config.toml
hidden_size = 512
num_attention_heads = 8
qk_norm = true
bias = "none"
tie_word_embeddings = false
parallel_block = true
max_seq_len = 512
train_tokens = 613200000
max_steps = 4679
MLP neurons of a small language model. Each row is named by its layer, matrix (down: output weights) and neuron, and shows model dimensions 96-159. Each number is 128 + 32 x the weight over its row's rms, rounded and kept within 0 to 255. A neuron's up and down rows have the sign that makes its largest values positive.
A block is one neuron, or neurons of one layer that tend to fire together. After each block is what it responds to, as a language model described it from the Wikipedia text at the highest values.

L8.down267 [ 91  68 142  94 130 124 168  81 121 173 141 100  83  93 179  71 156 170 118 120 132 154 115  71  78 156 125 162 120  89 135 132 101  91 116 178 146 132 116 122 122 168 202  83 139 123 110 126 105 126 193 123 147 118 147  73 101  87 121 123 101 163 137 159]
L8.down345 [137 145 144 200 167 105 162 191 119 127 106 101 112 122 112  86 135 130 111 118 191 141 124 121 109  98 137  83 166 133 109 106 170 128  77 125 159 140  88 105 118 164 101 106 104 142  51 142 178 137 121 117 174 145  68 123 157 190 129 162 128 121 110 117]
L8.down444 [124  62 147 119 139 113 130  80 123 126 115 113 147 152  95 163 126 103 111 124 102 135 124 117 158 137 157  65 188 111 111 109 114  99 164  59 200 137 101 106 100  80 127 128 171 148  92 146 105  87 162 133  93 143 128 122 100 157 156 140 106 100 129 127]
L8.down549 [107 134 113 140  85 155 149 106 154  86  33  59 133  72 149 101 106 134 134 107 109 121 154 179 107  92 111 151 117 116  84  94 163  63 136 113  81 126 123 149  84  79 166 129 105 201 144 107  72 155 166 178 105 146 144 166 133 122 159 143 140 123 132 110]
Description: Start of personal names

L5.down102 [157  81 158  99 125 101 128  96 186 125 126 194 175 137 150 154 121 147 105 216 130 115 155 120 103 119 138 104 137 125  85  86 133 130 126 100 132 127 141 104 125 118 131 102 127 229  92 114 210 168 127 161 125 133 137 153 127 146 116 129 148 105 136  90]
L5.down1056 [136 157 155 148 109 104 116 138 114  76 117 156  71 150 131 127 158 113 131  94  94 104 149 116  89 121 149 132 109 159 162 132 166 170 181 150 161  81 125 132 144 123  98 115 105 120  87  95 140 116 136  96 122  66 143 122 114 108 101 119  72 143  89 135]
Description: Locative prepositions after predicates

L8.down157 [147 119 134 123 140 129 122 127  88 151 127 126 193 110  82 170 141  71  63  82 103 146 170 130 107 112 189 137 188 129  83 170 128 153 102 143 166 119  76 122 155  93 120 124 177  84 148 112 147 167 155 174 163 122 134 136 174 127 198 131 135  66 158 153]
L8.down214 [ 97 145 133 168 100  87 123 114 181  88 111  98 161 144 106 155 236 139 145 165 104 108 118 115  91 165 160  86 117 174 117 129 100 134  73 123 192  52  99 106  75 150  96 125 124 163 106  80 122 177 139 150  63 110 152 132 104  68 128 113 100  78 149 127]
L8.down961 [164  86 117 111 167 152 109 131  96 156 134  95 110 190  46 123 126 142 142 135  77 130 147  78 115 128 137 122 117 128 137  80 143 134 117 105 106 100 118 138 152  95 137 100 105 195 107 137  77 136 134 118  95 125 115 164 161 178 103 190 103  90 126 160]
L8.down1112 [115 186 164  84  75  90 144 146 154 146 153 148 117 118  73 122 174 203 138 154 102 189 116  96  79  94 144  96 114 105  60 131 146 114 117 106  82 165 134 111 155 122  99 121 165 150 119  90  91 147 119 130 104 150 125  85 156  87 119 126 117 125 125 140]
Description: Infobox and table field slots

L2.down150 [ 90 128 127 139 134 122  84  89 137  98 110 116 124  80 128 123  82 146  88 149 110  75 137  89 151  88 125  89  95  83 136 109 139 130 154 147 114 177  82  78  76 189 149 150  99 131 138 115  92 109 139 123 173 200  78  65 233 108 116 125 131  88 124 124]
L2.down302 [106 127 113  87 115 176 152  68 172 145 116 117 157 176 195  29 175 152 191 105 173 187 157 129 108 146 101 154 147 102 124 149  96  88 129 159 125 132 143 121 118  72 115 110 130 143 120 148  97 114 124  89 135 164 132 149 153 142 158 141  93 157 156  96]
L2.down318 [ 65 139  74 106 121 169 116 104 109 149 172 111 211 126 138 182 122  90 114 115 124 118  83 110 109  91 150 152 164 145 109 167 111 159 149  96 129 129  94 101 128 104 119 131 120 155 157  93 110 107 125 158 142  61 113  79 102 121 118 126  64 164 132 120]
L2.down452 [145 107  84 119 124 114 144  95 171 125 164 201 173 134 109 109 150 112 161 147 130  76 107 110 128  94 140 129 170 126  85 119 126 186  90  63 148 118 119 129 111  71  95 126 143 110 137 133  81 174  91 162  87 109 131 124 131 120 110  85  85 175 106 128]
L2.down635 [ 66 152  84 132 145  94 127  92 126 105 104 122  65 187  59  89 132 128 134 128  83 111 128 101 144 121 111 118  93 146 141 147 100  52  85 139 161 130 167 122 108 102 128 119 119 149 153 186 152 157 158 143 139 104 138 141 149 116 192 110 108 106 120  94]
L2.down907 [165 115 105 159 101 112 100 126  71 129 133 181 163  84 148 131 157 134 173 111 149 139 119  86 114 143 110 156 115 202 178 116 107 126 118 158 140 141  93 142 194 133 125 133 109  69 168 147 110 127 121 160 117 157 154 123 136 172 148 180 122 146 179 121]
L2.down957 [ 97 107 143 130 159  86 141 149 149 123 174 168 104 116 127 109 121 104 119 119 140 125 164  96 128 137 173 160 159 126  68 105 136 122 148 147  96 141 165 164 138 113 186 177 165 137 156  89  95 166 179 109 185  73 155 145 137 145 115 136 145 162 108 169]
L2.down1028 [119 109 127 156 104  91 100 138 144 185 136 157 173 156  78 147 159  68  73 106 124 114 109 124 144 168  83  71 140  76 181 153 224 174  70 105 149 146 158 142 126 127 107 169  95  91 152  85 122 106 111 110 119  86 102  95 140 142  89  79 121 126 134 116]
Description: Foreign proper-name openings